{
  "num_attention_heads": 9,
  "norm": "layernorm",
  "positions": "rope",
  "rope_fraction": 1.0,
  "tie_word_embeddings": true,
  "beta1": 0.9,
  "doc_mask": true
}
MLP neurons of a small language model. Each row is named by its layer, matrix (up: input weights; down: output weights) and neuron, and shows model dimensions 160-287. Each number is 128 + 32 x the weight over its row's rms, rounded and kept within 0 to 255.
After each neuron's rows, "fires on" lists the tokens most often at its 100 highest values on Wikipedia text that the model never trained on.

L3.up1276 [130 117  81  99 158 128 162 155  92 145 101 105  87 147 110 128 146  84 137  99 141 117  51 128 131 128 187  90 182 137  79  70 103 131 172 157  88 111 164  67 128 180 134  93 165 175 134 155 173 127 143  56 150  73 129 145 119 111  90  81  62 212 155 102 137 110 126 155 134 108 136  87  91 115 128 105 154 100 102 142 146 116 141 114 158 149 126 128  79 102 150 130 117 137 120  97 142 124  59 116  71 131 126 183 145 108 139 144 148 159 152  73 108 143 134 161  60 150 140  53 159 100 157 160 135 118 125 160]
L3.down1276 [ 85 152  75  77 101 119 141 139  89 118  89 103  96 123 138 158 146 106 101 136 148 116  82 109 116 164 153 125  93  97 124 113 120 100 103 170 112 143 118  81 150 127 122 136 172 154 166 134 121 176 120  93 120  42 174  73  83 166  83 121  91 121 156 115 140 129 139 179 108 182  95  97  58 128 100 180 145  59 166 120 111 173 124 125 117  95  86 150  85 142 101 152  85 130 188 151 106 113 130 140 105 114 135 178 157  69  99 191 171 143 211 132 156 144 167 157 136 206 142 155 149 188 178 148 138 128 109 144]
fires on: ","

L2.up1510 [148 126 120 107 119 133 160 150 137 158 178 124 125  78 116 121 119 114 118 173 124  90 164 164 141 200 115 143 175 117 147 141 133 205 129 143 155 110 152 160 115 105 162 169 180 117 108 119 158 115  83  79 156 122 122 162 137 110 105 103 151 104 140 130 143  92 118 165 118 129 102 133 134 106  85 147 120 147  78 135 134 144  98 161  79 151 172 124 101 191 127 110 144 179  86 153 122 129  74 137 155 130  87 131 139  77 129 107 130 106 117 146 135 129 150 117 117 116 122 102 136 164 128 109 108 147 154  87]
L2.down1510 [ 48 128 147 101  39 136 171 134 102 113 141  87 106 148 163 150 123 156 131 143 153 115  91  96 164 149  48 144  96 137 151 129 127 108 124 168 105  79 143 198 155 135 146 120 134 107  93 101 107 150 179 110 103  70 139 105 156  74 110  69 165 141  93 120 104 208 145 183 135 130 154 113 198 186  81 161  93 112  79 129 144 114 110 156 104 194 102  85 169  98 128 154  97 136 120 126 136 158  81 190 130 152 124 107 116 143 140 134 100 158 126 161 129 112 147  81  80 138 157 160  45  59 161 137  93 121  98 184]
fires on: "-", "\n", "th", "ist", "h"

L3.up290 [142 152 123 154  89 123  45 101 115 145 109 100 108 124 162 118 105 190 115 119 129 165  71 116  67 160 144 152  62 134 192 125 146 115 138 121 141 177 128  98 141  84 176 146 129  94 117 131 116 118 149 160  96  88 149 147 159 143 108  93  88 127 119 122 143  87 107 138 104 147 144 128 110 170 121 165  54  81 138 123  98 185 152 127 131 165 116 150  82 202 114  90 160 168 163 115  34 137 123  66 133  82 140 148 127 116 128  85 142 145 153 142 115 146 155  70 137  81  70 156  95 141 114 107  91  36 137 165]
L3.down290 [ 61 148 145  92 188 105 174 102 160 151 132 141 121 135  90 137 158 128 127 115  58  81 161 100 137 156 108 121 103  89 161 110 124 170 139 179 145 127 165 160 145  99  95 138 176 150 175 107  81 102 163 105  62 113 106 126 147  96 149 117 110 215 111  87 170 186 133  81 127  95  68 196  86 140 134  82  55 100  81 176 138 131 105 165  92 151 129 159  69  94  81 154  99 199 102 164 137 143 138  95 114  77 158  91 154 218 170 157 102 167  89 136 122 129 109 160 111  97 160 128 150  80 102 110 132  98  92  37]
fires on: ",", ";", " of"

L3.up1381 [113 134 136 128 159 153 129 140 125 137  99 130 137 138 160 118 127 174 119  96 127 107  66  73 130 116 169  90 106 101 160 165 191 164 121 143  91  94 117 143 122 100  90 134 164 106 126 122 119 152 143 122 118 120 141  83 132 125 164 107 117  65 108 145  64 197 121 140 141 139 140 128  91  80 121 195  83  67 102 172 157 154 184  79 116 157 129 129 116  99 148 130 131 135 184 115 117  69 120 143  62  72 151 148 122 114  97 159 153 154 130 156 135 120 166  46 116 134 124 147 122  90 187  96 144 136 151 132]
L3.down1381 [ 87 164 127 130 153 149 113 138 114 125 183 122 100 166  95 151 172 143 122  96 105 171 137 151 161 140  67 131 102 122 142 125 100 126 116 187 196 120 140 119 148 167 141 145 111 173 105  73 125 116 118 126 149 121 161 191 145 105 139 187 185 174 112 126  64 164 103 129 101  40 120 139 111 105  88  78 117 121  99  91 122 114 110 164  63 136 185 104 140 126 106 133 102 116  93 140 161 165  95  98 111 136 144 101  86 124 126 128 123 119  96  86 112 105  68 183 128  90  93 139 212  21  66 175 152 160 141 152]
fires on: " and", "),", " but", " was", " is"

L2.up412 [ 66 110 126 114 140  99  84 171 132 115 117 152 125 116 171 111  82  86 123 138 158 168 116  92  52 154 145  95 106 139 179 126 126 124  81 161  57 116 178 199 147 116 103 155  97 137 106 159 169 120  96  55 131 111 116 141 157  92 136  88 172 130 140 181  71 142 136 137 184 176 144 115  94 146 174  79 135 123  99 168 170 110 136  86 132 113 147 126 104 103 121 141 112 120  86 124 118 132  60 127 110  97 128 147 116  84 154  83 111 167  79  92 122 118 135 137 145 162 129 129 125 162 191  65 186 125 132 149]
L2.down412 [134 126 117 124 165 120  63 112 177 173 115 120 151 145 152 115 158 157 118 181 118 116 114 106 207  94 164  72 147 139 115 162 174 157 167 112 172 119  95 117 109 153  99 190 147  77 146 149 114 119 107 137 141  89 130 140  90 123 122 148 125 132  96 132 152 154 197 113  72  87 115 196 148 126  95 105 160 136 109 143 157  80 153 178 125  53 239 151 124 123  97  98 159 151 130 101 151 113  70 164 108 136 182 144 107 174  73 164 139 101 112  74 138 131 109 118 114 111  90 136 110 132 137 188  96 124 157  65]
fires on: "ing", "le", "ly"

L8.up407 [134 181 172 142 108 175 122 157 103 116 101 172 119 125 139 106 142 158  36  95 154 166 146 118 127 147 104 188 106 144 136 155 153 151 125 103 157 133  82 106 161  94 124 114 156 191  91 142 107 145  91 129 129  80 124  97 161 125  67 155 131 206 100 155 126 129  96 177 109 147 127 186 119 176 128 181 101  88 125  99 155 170 135 161 184 105 145 128 120  86 153 123 140 107  73 126 137 120 112  75 187 140 111 239 119 150 133 134 146 172 162 183 196 170 155 196 101  88 143  79 159 124 131 114 169 143 129 108]
L8.down407 [128 142 136 164 115 166  97  93 168  55 126 114 156 131 170 109 123 179 172  79 213 158 134 131 130 183 112 151  73 125 142 116 127 116 152 104 104 120  41 107 166 106 155  96 134 177  82 138 133 135  90 164 151 132 147 129 119 110  83 173 103 162  74 200 108  98  61  82 168 166 141 109  91 156 201 192 107 150 144 106 143 107 136 121 165 113 185 144 118 114 143 131 101  78 132 131 158 119 113 116 166 149  94 158 130 105 139 181 171 131 167  83 117 168 137 167 112 107 132  93 137 133  90  74 113 157 132 130]
fires on: "-", "ung", " S", "ae", "ang"

L3.up755 [ 96 169 117 141 179 112 155 105 135  92 140  90 129 104  80 134 144 155  96 148 153 105 147  94 100 207 138 114 137  65 107  79 118 184 187 110 121 104 121 124 149 104 158 163 163 174 137 127 128 132 121  91  71  98 143 124 135 155 113 105 147  92 200 147 140 169 152 120 151 127  89 141  58  69 183  73 128 102  92 128 181 145 109 138 161 107  98  91 130  80  72 176  97 174 112 150 127 151 168 112 154 158 131 137 122 109 141 181  95 164 131 111 162 172 126 166  71 131 167  78 118 139 182  69  96 115  94  91]
L3.down755 [ 65 119 151 145 114 150 100 109 195 159 133 157 115 144 109 111 143 110 153 132  75  80 107  61 151 185 112 142 129 142 168 104 133 144 126 141 168 117 107 177 153 134 121 106  82 114 128 150  83 128  90 142 115 149 118 139 154 127 114 183 137 173  51 158 135 127 124 185 117 148 195 118 154 136 101 158 109 147 112 154  44  84 162 117 131 188 136 143 136  80 194 104  82  76 155  99  61 187 111 166 115 124  94 147  67 134 104  92 113 110 121 131 131  88 122  90 184 145  54 197 100 116 153 115  97 134  72 128]
fires on: "ch", " in", "-", "h"

L2.up140 [ 67 102 128 145 129 182 148 123  80 106  76 110  93 168 124 116 107 212  96 138 142 164 122  83 151 103 171  96 116  45  34 141 113 118 117 145 127 110 122 165 151  79 135 145 172 146  36 109 116 184 142 154 127 112 167  66 121 122 151 107 111 118 101 158  80 131  70 101  65 138 164 114 121 153 138 118  72 144 132 156 126  90 144  69 162 180 113 126 156 131  67 129 113 104 102 163 118 130 132 135 149 110 108 162 150  93  98 113 132 161 104 122 198 114 146  73 160 147 151 125  64  89 139 119  99 161 147 143]
L2.down140 [ 91 179 143 122 146  86  94 119  96 124 156 121 111  43 119 144 170 139 145 135 125 148 129 127 183 156 109 123 123 106 151 129 151  79  96  93 183 142 165  58 152 193 119 135  44 101 157 177 141 103 194  87 113 100  95 165 144 101  61 134 160 135  75 174 132 116 111  97 163 109  96 176 143  57 162 102 143  77 155  82 112 127 133 177  78 171 133 108 161  95 166 155 103 126 170  78 118 145 102 132 173 135 225 117 143 175 199 111 134 109 108 120 114 104  74 168 129  51 107  87 131  73 121 146 140 155  84 129]
fires on: " is", " was", " Jo", "),", ","

L4.up1467 [110  90 170 108  74  59  87 131 130 132 126  97  93 107 158 129 160 156 106 119  93 155 144 117  77 148 164 136  59 136 144 134 180 139  51 116 155  80  96 161 163 125 118 155  96 104  99 107 107 119 128 104 148 130 138 168 145 156 174 144  67 107 137 101  88 145 164  69 125 133 215 179 160 136  70 197  64 104 105 116 129 167  94 139 109 186  94 128  55 117 170 135  95 139 210  97 124 154 149 111 137  71 199  82 146  92 158 137 160 171 148 155 176 179 112  70 136 126 122 140 148 144  95 113 125 123 123 156]
L4.down1467 [162 126 145 111 214 130 128 160 114  97 113 128 135 115  48 134 144 126 177  90 158  94 142 152 119  64 121 140 201 148 158  95 156 180  97 165 121 102 120 144 113 118 139 150 163 157 115 109 163  20 170 108 106 139 137 113 135  32 109 140 175 168 160 184 172 191 115 103 158 116  50 126 131 140 181 136 166  74 100 134 127 117 147 136 150 127 117 140 145 167 115 108 146 128 147 137 163 145  98 191  81 121 167 140  85 122 117 134  70 144 100 166 132 115  71 156  96 161 132  73  78 159 165 120 108 130 121 106]
fires on: " |", ";", "ine"

L3.up294 [143 112 163  97 142  95 139 132 131 162 204 118 126 145 157 127 152 129 131  56  66 111 133  65 101 109 178  71 137  81 131 145 162 136 105  67  79 169  82 126 110  96 104 114 155 143 155  98 162 128 187 161 180  54 133  84 126 157 172  58 107  91 118  96  72 123 112 126 142 115 155 115 129 158  99 172 120  82 117 175 141 157 141 167  98 167 136  58  58 140 119 144  84 100 125  76 154 119 143 102 129  61 135 137 123 162 144 132 180 178 132 161 141 153 184  75 162 133 116 123  94 113 136 112 106 140 127 122]
L3.down294 [112  93 116  71  82  91 138  85 122 160  78  74 102 109 137 146 128 150 100 139 149   0 169 203 130 100  41 118 146 163 151  84 110 157 156 191 157 150  95  56  97  97 140 140 113 123  80 115 134  89 156 127 154  85 200 121 153  99 138 153 152 179 161 175 161 111 107  57 153 133  55 144 150 149 121 142 139  79 124 186 147 143  96 116 108 186 139  89 100 123 131 100 102 143 125 148 151 124 139 154 154 120 144 125 167 147 142 148 127 112 127 125 154 141 211 172 174 158  87 103 159 162 129  97 151 100 142 164]
fires on: ";", ":", " in", " and", " |"

L2.up657 [ 75 117 104  59  78 133 165 119 180 107 138 102  88 145 178 110 147 109 101 188 113 152 123 151 118 145 169 173 180 133 128 116 125 157 114 120 138 100 189 132 153 117 126 111 134 154  91 109 122 105  98 107 140  91 126  93  64  95 128 164  84 179 121 139 127 126  73 141 137 148 142 180 123 157 135 141 102 131 138 145 139 126 125 162 167 174 191 106  99 120 163  35 137 164  73  90 148 203 115 114 124 123 187 164 119 130 171 153  91 193 224  81 106 167 172  62 137 135 121 106  80 141 146 142  80  81 120 167]
L2.down657 [125 132  80 127 128 144 103 106  98 166 137 166 122 191  96  98  47 166 116 165 127  58 144 189 140 137 164 118 143 173 115 125 115 113 162 158  93  79 148  94 148 163  83 175 162 130 109 100 149 156 103 112 119 151 121 167 113 154 162 194 142 155 165 130 147  83 122 106 106 131 110 136 128 141 183  85 145 187 126 166  98 131 131 163 153  76 106 197  80 148 193 136 133  84 167 158  89  66 118 167 143 139 122 122  79  92 105 161  41  98 105 121 167 106 143 138  96 122 141 136 197 154 198 112 143 117 108 111]
fires on: ".", " |", " were", " of", "ly", " was"

L4.up178 [101 148 133  58 112 162 212 132 113 132  85 134  99 136 169  94 160 107  85 132 145  92  85 153 147 135 151 115 141 169  79  75 119 108 154 167  90 130 141 127 173 132  77 163 157 118 185 141 154 163 139 122 139  80 158  84  83 122 141 108  95 171 133 110 161 119 133 151 173 141 121 125  69 112 128 113 134 164 126 167 157 147 125 107 131 108 128 137  90 101  75  97 126 118  96 124  93 125 115 102 128 133 148 153 125 129 116 140 105 186 178  97 117 109 133 128 101 175 101  80  88 122 120 128 172 113 116 125]
L4.down178 [129 188  91 100  78 166 154 166 105  79 163 145 106 110 178  81 127 115  91 134 117 103 110  92 131 197 162 128 133 171 129  94 113  94 151 190  92 205 145 112 165 160 107 171 152 143 156  75 137 115 138 120 139  70 149 115  94 129 119 144 119 130 113 135 172 114 105 118 156 163  97 137  65 172 177 100 117 113 121 152 169 156 132 134 148 104 111 122 124 159 156 103 160 133 204 176 106 102 151  95 153 125 175 148 204  90 111 168  89 126 162 121 134 121 144 158 151 138  76 125 114 172 190  64 111 134 177 120]
fires on: ",", "."

L2.up1414 [114 193 107 110 158 133 160 107 128 143 141 116 118 125 178  94 147 125 172 103  89  93  45 112  63 122 182 122 113 109 108 134 124 136 108 208 138 128 135 150 142 122 133 113 159 100 150 150 114 144 125 144 187 113 120  98 146  81  78 177 135 213 181  89 140 149  97 121 130  95 135  84  87 104 156 158 171 154  64  84 140 122  89 136 154 156 123 119  80 145 138 143  77  96  95 116 133 154 138 153 120 109 154 144 153 135  95  70 106 163 159 101 133 122 196 120  90 148 104 113 146 146 154 137  84 146  91 146]
L2.down1414 [123 137 117  89  93 122 135 132 133 136 147 145 155 112 116  80 104 128 155 136  94 152 180 188 111 120 106  87 140 165 167 136 131 162 113 161 157 134 151 179 171 117 114 117 148  95 100 129  66 120  95 114 124  76 109  76 192 183 167 108 170  84 139 129 157 159 101 188  94 164 165 153 156  92 109 104  74  67 105 101 117 164 120 127  56 113 108 120 120 154 130 117 157 193  91 127 156 126 151 151  65 127 142  99 122 116 139 125 123 174  87 151 193 103  78 113  70 126 173 170 177 180  90  85  75 148 117 117]
fires on: " he", ":", " but", "-", "ven", "'"

L2.up1254 [143 120 146 101 213 122 106 135 161 131  81 182 168 100 135  94 166  96 131 105 174 147  95  55 125 106 171 134  95  74 123 138 207 123 102 175  88 103  92 115 155 137 108 113 164 156 130 164 183 112 109 101 121 109 121 106 147 150  65 144 111 139 147 148  97 140 124 181 118 186  99 145 127 172 134 158 105 150 117 126 147 119 110 155 190 139 113 126 145 108  86 137  96  64 121 171 156 119  93 132 142  71  74 175 111 145 166  98 142 118  98 128 182 151 134 193 116 121 125 126 174 103 156  76 142 112 137 171]
L2.down1254 [ 98 128 169 167 172 181  97 114 109  90 138  87 131  86 111  71 142 150 208 121 162 174  99 106 168 112 176 115 103 110  92 149 163 102 105 127  94 124 136 123 175 159 124  99 130 170 166 126 135 158 123 133 100 100 113 141  99 145  92 142 150 154 106 151 147 103  66 115 147 171 148 161 117 163 109 140 137 100 107  72 137  96 116 117 175 172 117 137 149 125 163 118 105  87 107 137 144 106 122  99 160 109 125 189 116 118 128 117 187 167 193  65 124  96  81 133 148  80 161 144 125 167 177 111 113 126 204  66]
fires on: "ing", "ung", "ae", "ang", "ao", "ues"

L2.up410 [153 108 123 107 180 129 137 144 112  96  89 170 151 108 143 137 147 111 146  88 171 142 103 110  62  88 197 126 128 117 120  34 176 133 150 168  77 198 172 122 138 128 132 166 138 182 107 128 184 118 142 132 142  93 124 113  92 120  82 151 141 181 135 127 105 120 122 146 126 131 147 148  96 230 134 159 131 100  49 166 116 170 155 118 137 143 145 102  83 155 184 126  61 114 102 145 106 103 102 117 128 135 131 180  48 128 119 104 152 125 162 127  94 174 122 179 102 131 113 108 158 155 142 133  66  64 114 167]
L2.down410 [123 135 112  95 110  76  77 160  85 109 102 161 110 163 150 119 143  77 154 138 113  84 122 100  89 112 157  73 134 129 181  97 146 109 122 171  58 191 125  95 110 150  90 163 117 134 172  98 157 135 141 149 121  66 199  92 161 145 112 119 129 119 121 160 187  58  49 152 134 142 121 165 109 114 126 167 147  98 110  96  94 167  94 220 123  85  78 148 109 136 136  91 134 109 165 178 131 145 199  75 171 134 148 137 118 175 143 149 104 100 106 152 127  99 111 142 128 163 107 123 161 183 135 136  63 165 129 170]
fires on: ",", ":", "'"

L2.up796 [159 135 110 111  60 112 181 110 105 124  96 105 131 111 104  78 121 151 123 160 116 124 179 104 128  90 144 203 120 101 135 121 131 142 132 156 162 153 152 205 132 151 114 132 155  92 125 114 132 109 161 107 101 105 127  82 119 136 144 128 105 124 210 141 148 177  82 105 176 145 124 151  93 174 123 161 108 128 149 138 114 217 110 155 144 143 107 193 127 152  99  85 190 145 176 100  97 186 125 129 117 112 185 113 151 101 106 140 122 153 206  50 132 132 196 140 105 117  54 114 131 131 117 118 109  63 131 174]
L2.down796 [157 130 121 153 119  88 106 136  82  99 111 145  89 142 171 185 127  95 161 112  64 148 107  90 129 192 124 160  83 172 174 135 175 193 106 157 113 188 116 101 131 153 128 102  69 132 150  94 114 162  90 146 142 153  93 114 110  94  75 227 177 190 151 154  96 105 114  72 132 114 161 103 137 128 118 131 133 229 123 151 153 143  92 134 101 112 150  76  96 152 156 151 162 115 115 149  98 154  81 142 205 175  75  91 115 171 118  96  85  89  98  55 120 102  92 107 149  79 122 148 153 156 162 159 144 133  94 176]
fires on: ".", "ok", "ri", " of", "ij", "ny"

L3.up1280 [123 123 142  87 153 149 123 124 128 157 121  93 111  92  94 103 120 166 184 149 159  72 178  46 138 127 141 134 140 154 115 104 100 133 139 180 152 157 112 154 160  81  87  67 141 134  84 105 125 143  99  73 103 176  88 119 143  94 189 169 100 101 155 168  81 166 176  94 142 149 118 120 148  87 164 188 111 112 139 198 150  90 138 173 134  95 111 133 178 109 115 105 141 158 195  86 128 134  92 102 146 102 129 131 124  95 103 161 152 161  85 144 118  94 153  96 150 130 103 143 100 155 175 110 161 181 119  97]
L3.down1280 [121  72 155  46 160 159  96  70 127 123 150  99 120 154 164 149 167 104 174 103 120 145 128 105  70 159 166 140 125 169 129 138 199 117 115 226 115 146 166 146 151 131 131 155 127 120 116  75 150 108 137 170 116  99  64  90 192 158 101 158 158 135 178  90 123 186 130 153 152 119 137 155  97 131  83  30 165 138  46  94 122 112  89 152 100  77 181 122 102  48 139 108 136  87 148 161 120 124 125 102 136 166 102  84 115 147 164 113 133  82 127  77 126 113 171 178 140  94 118 135 123 137  99 144 155 119 113 109]
fires on: " and", ":", " was", " |", "ats", "che"

L3.up403 [107  83 136 123 150 133 136 144 142 129 153 158 102  60 154 110  80 111 160  74 158 158 159 125 102 109 123 122 152 139  93 117 167 100 124 173 172 115 108 219 115 150  99 204 140 212  69 113 122  92 176 122 127  96 126 112 186 123  89 124 150 206  99 162  80 170  83 138  83 119 143 111  96 140 109 124 119 141  49 114 108 163 102 143 214 132 155 124  86 169 145 134  77  87  77  80 128 163 135  92 132 106  56 155 132 103 148  80 181 179 171 145 165 142 191 157 128 187 135  80  80 127 134  76  88 135 176  69]
L3.down403 [147 115 106 178 126 139 111 102 100 169 138 134 107 133 101 141 106 135 166 255 150 150 136 122  78 138 103 116  98 172 124 197 149 152 109  90 163 127 127 117 147 111 120  98  70 115 130  72  97 123   4 117 116 122 156  53 150 121 124 122 149 116 159 125 144 139 111 132 192 141 124 210 141 149 142 143 105 110 119 152 116 145  97 151  90 130 149 110 130 113 135 123 152 134 153 147 118  95 158 130 210 166 179 118  94  98  75 137 110 198 100 133 183 105 131  98 150 170 143 149 116 125 129 103 141 105 136 160]
fires on: "'", "\"", " (", ":", "."

L4.up1226 [162  88 135 124 114 111  74 128 153 215 112 120  87 106 197  95 125 116 106 122 125 151 158  91 108 157 154 151 137 114 102  77 174 171 100 152 210 103 132 197 131 131 142 127 148 212  62 161 110 159 138  86 109 104  87 103 109 131 115 143  64  93 149 104  75  98 116 152 162 179  85  95  90 152 107 165 121 162 133 118 163 177  77  96 134 144 165 152  68 167  74 103  98 108 135 163 103 150 136  81 165  91  97 169  78  78 145 149 176 150 133 131 155 154 133 193 108 118 116 102 114 128 159 118 129 132 160 103]
L4.down1226 [120 108 131  73 138 165 121 141 134 170 130 118 138 164 135  61 146 118  99 111 124 134 154  83  76 161 198 146  96 135 147 121 125 192 138 135 179 126 107 161 108 106 137 123 190 133 115 167 183 116 170  73 161  73 122 131 122 171 110 129 110 152 158 106 119 146 115 117 136 148 109  96 103 172 138 136 106  59 106 152 174 163 107 104 138 146 157 124  64 134 147 113 137 111 123  84 109 146 112 105 134  94  91 190 104  70 134 155 139 149 168 124 143 170 151 156  83 128  97 101 136 111 156  66 136 122 118  88]
fires on: " the", "==", " a", "ec"

L4.up736 [137 113 185  81 142 163 132 167  96 130  77 169 123 134 109 127 166 146 114 120 107 193 120  96  72 136 168 134 144 123 158 112 206 162 136 146 163 148 110 162 144 160 152 141 143 152  92 142 144  74 154 120 119  92  59 105 121 114 120 187 175  95 151 123 148 108  88  82 153 134 216 159  94 190 106 124 123 126 104 144 112 162 144 117 157 141 145 165  91 109  97  79 151 115 165  85 133 142 116  75 183 136 146 181 126  76 132 109 151 127 135  93 168 102 126 115 119  60  96 119  69 131 111 116  89 162  97 145]
L4.down736 [103 137 110 161 159  99  63 148 120 126 106 102 141 136  70  64 135 112 115 115 113 105 164 180 111 137  97 144 135 202  96 170 109 117  94 122 120 159  70  90 106 117 120 127 111 155 126 111 121 140 152  71 153 148  81 151 104 103 159 122 137 115  95 131  73 101  99 117  74  87 115 163 127 118 106 109 114  85  73 128 163 139 123  68 123 180 162 122 147 181 190  66  84 126 156  95 183 102 136 140 150 129 123 165 168 100 120 127 182 143 132 140 166 168 180 131 125 189 147 153 203 114 149 135  53 145  96 134]
fires on: "-", " of", "N", "ly", "atform", " in"

L2.up1434 [138 107 132 144 139 159 163 116  91 154  76 170 158 113  93 107 218 149 101 114 144 139 112  20  55 121 163 141 116 110 156 161 167 153 141 134 107 125 183 154 170 150 142 168 172 173 113 149 134 121  93 106 120 119  88 132 148 111 118 137 164 169 129 145 116 121 104  73 102 124 102  65 115 128 180  88 128 107  71 140 163 180 149 145 157 118 142  60  45 173  99 134  92  85 101  28 113 153 108 135 191 106 124 168  66 121 107 104 111  97 187 131 121 141 130 154 103 144  80 120 156 114 138 116 140 128  65 167]
L2.down1434 [162  70  82  95 118 130 122 161 116 200 147 122 173 139  67 126 167 131 195 138 150 147 140  99  91 111 116 171  98 156 121 165 204 181 188 145  64 105 139 113  47 194 167 146 183 145 193 124 129 118 114  90 114 120 129 137  98 109 162  73 172 128 170 115 117 109 176  94 112  65  84 166 125 138 125 113  93  88  56 142 215 114 102 157 141 128 119 107 119 149  91  82 143 136  79 122  76 167 142  94 172 127 129 186  72 154 177 115 100 102 188 151 138 193 145 140 100 145 121  89 145 117  89 116  85 150  87 107]
fires on: "-", " of", " mid", " 1990", "im", " early"

L2.up472 [128 159 125 133 177 129 115 117  90 136 140 133 131 124 124 115 160 106  85 173 192  85 129  68  88 152 156 137  94 137  82  30 101 196 140 120 174  95 141 163  91 139 182 167 184 166 162 159  71  90  63 163  86 102 140  74 113 123 153 110 144  92 160 168 129 108 170 131 114 125 135 142 115 189 154 167 104  83  63 131 129 146 142 169  97 126 118  98  98 151 147 105 158 182  65 118 168 206 116 142 187  76 102 147 137 142 126 163 170 131 123 102 175  90 100 124  62  96 139 131 141 131 126  76 131 134  70 165]
L2.down472 [102 151 151 130 134  84 131 140 176 155 172 113  95  74 118 113 103 112 125  78 141  88  99 143 112 193 124 114 149 148 127 175 131 158 114 125 169  84 161 126 117 123  84  78 128  85 125  69 120 121 115 180 102 161  97 138 138 141  49  27 155  59  89  90 101  95 130 100 111 163 106 121  84 107 106  67  71  98 191  76 150 115  83 205 113 112 130 144  99 180 136 159 127  58 178  98 115 103  53 145  97 150 147 141 156 123 117  47 110 115 116  51 119 140 172 146 147 131 131 139 162 186 146  78  94 136 104 109]
fires on: "th", " during", " out", " in", " year", "h"

L4.up1098 [102  80  95  92 155 147 124 131 109 170 144 115 152 130 177 112 178  22 145 160 109 146 164 119  91 201 137 155  70 134 114  83 139 118 167 144 139 151 131 141 132 184 146 118 128 110 122 136 107 128 172 158 135 115  80  97 100 108 124 138 121 197 142 136  58 135 120  68 130 160 129  91 128 144 142 157 171 108  87 162 109 181 123 156 116 138 132 110 101 146 187 135 141 125 157 149 140 109 139 124 118  99 155 148 145 104 127  84 145 106 125 134 113 133  91 205 101 138  80 111 125 109  86 104 147 139  93 104]
L4.down1098 [162 122 158 140 130 151 145 130 188 143 127 177 160 107 105 133 156 138 186   5  98 148  76 167  88  87  94 115 107 100 103 151 174 221 126 140 194  81 115 199 155 134 173 158 106  97 177  58 122  90 106 139 176 141 149 166 126 114  97 118 137 126 148 115 179 128 129 151 152 107 128 165 102 184 130 153 162 133 179 161 148 142 141 145 128  73 160 113 171 174 157 141 144 171 115 105 126  97 141  71 148 147 147 201 130 205 172  65 107 168  82 169 163 139 100 136 146 169 155 145 105 102  80 102 147  78 136  53]
fires on: " games", "om", " of", " place", " his", " such"

L3.up72 [133 169 148 134 109 106 137  99 149 143 144 107 174 123 137 103 131  80  91 121 120 112 109  74 112 116 173  69  71 114 136  74  57 127 110  98 145  59 163 135 132 105 136 154 126 147 141  99  79 148 111  80 104 102 119 132 106 173 168  97 109 178  86 125  88 122 132 156 137 179 164 140 136 135 119 174 113  95 128 206 136 142 111 127 118 120  72 102  84 106 101  95 125 130  82  87 122 193 133 124 115 134 134 140 172 159 176 165 177 130  82  86 205 140 161  72 102 171 113 122  73  86 189 116  90 119  87 112]
L3.down72 [169  82  98 108 122  89 194  84 152  91 154  92 139 158 112 223 107 126 106 193  84 173 184 154 174 155  85 116  97 195  67 151  84 199  79 103 143 128  64  80 119 133 113 140 142  87 113 138 144 120  84 132  49 101  98 158 140 146 162 203 114 126 154  87 191 149 164 131 111  67 113  94  80 160 117 136  58 121 135 124 165 110 148 137 128 181 128 156 182 102 112  80 186 244 111 157 134 107 161 224 104  81 133 103 113  75 127 132 107 166 142 132 104 115 106 102 126 127 134 150 111 109 152 167 188 175  84 100]
fires on: " |", " 0", "1", ":", ")", " 3"

L4.up1376 [ 93 122 157 110  62 129 167 117 170 111 174 133 140 156 134 100 173 128 131 182 140 108 128  86  83 162 183 104 114 131 142  93 125 136 132 163 173 112 104 119 133 160 115 132 167  83 103  88 139 148 123 155 128  90 123 122 130 160 118 138  82 183 176 129 132 114 150 139 122 119 107 165  61 173 194 139  96 135 125 177 123 162 108 143 162 202  48 135  89 180 112  85 173 138 147 134 103 164  90  90 125  83  87 149 138 108 132 191 142 124  95  63 145 160 152  71 137 134 141  76  96 107 142 136 126  75 126 125]
L4.down1376 [131 138 150 163 139 100 139 205 120 105 135 117  78 167 116 123 108 128 181 154 108 180 107 126 142 148 105 174 115 163  70 186 196 182  63 160 153 100 159 120 122 143  66 124 144 126 165 112  96  97 164 222 161 147  81 140 156 160 136 152 144 106 134 116 151  92 142 169 110  80 118 148 128 125 137 136 121 166 132 121 212 178 108 142 118 159 183 167 118  54  98  52 150 143 137 154 102 131  99 161 126  60 196 169  94 181 156 124 139 106 135  99  97 145  92  89  83 105 123 141 114 123 110 123 119 142 119 126]
fires on: " |", " (", ".", ":", " H"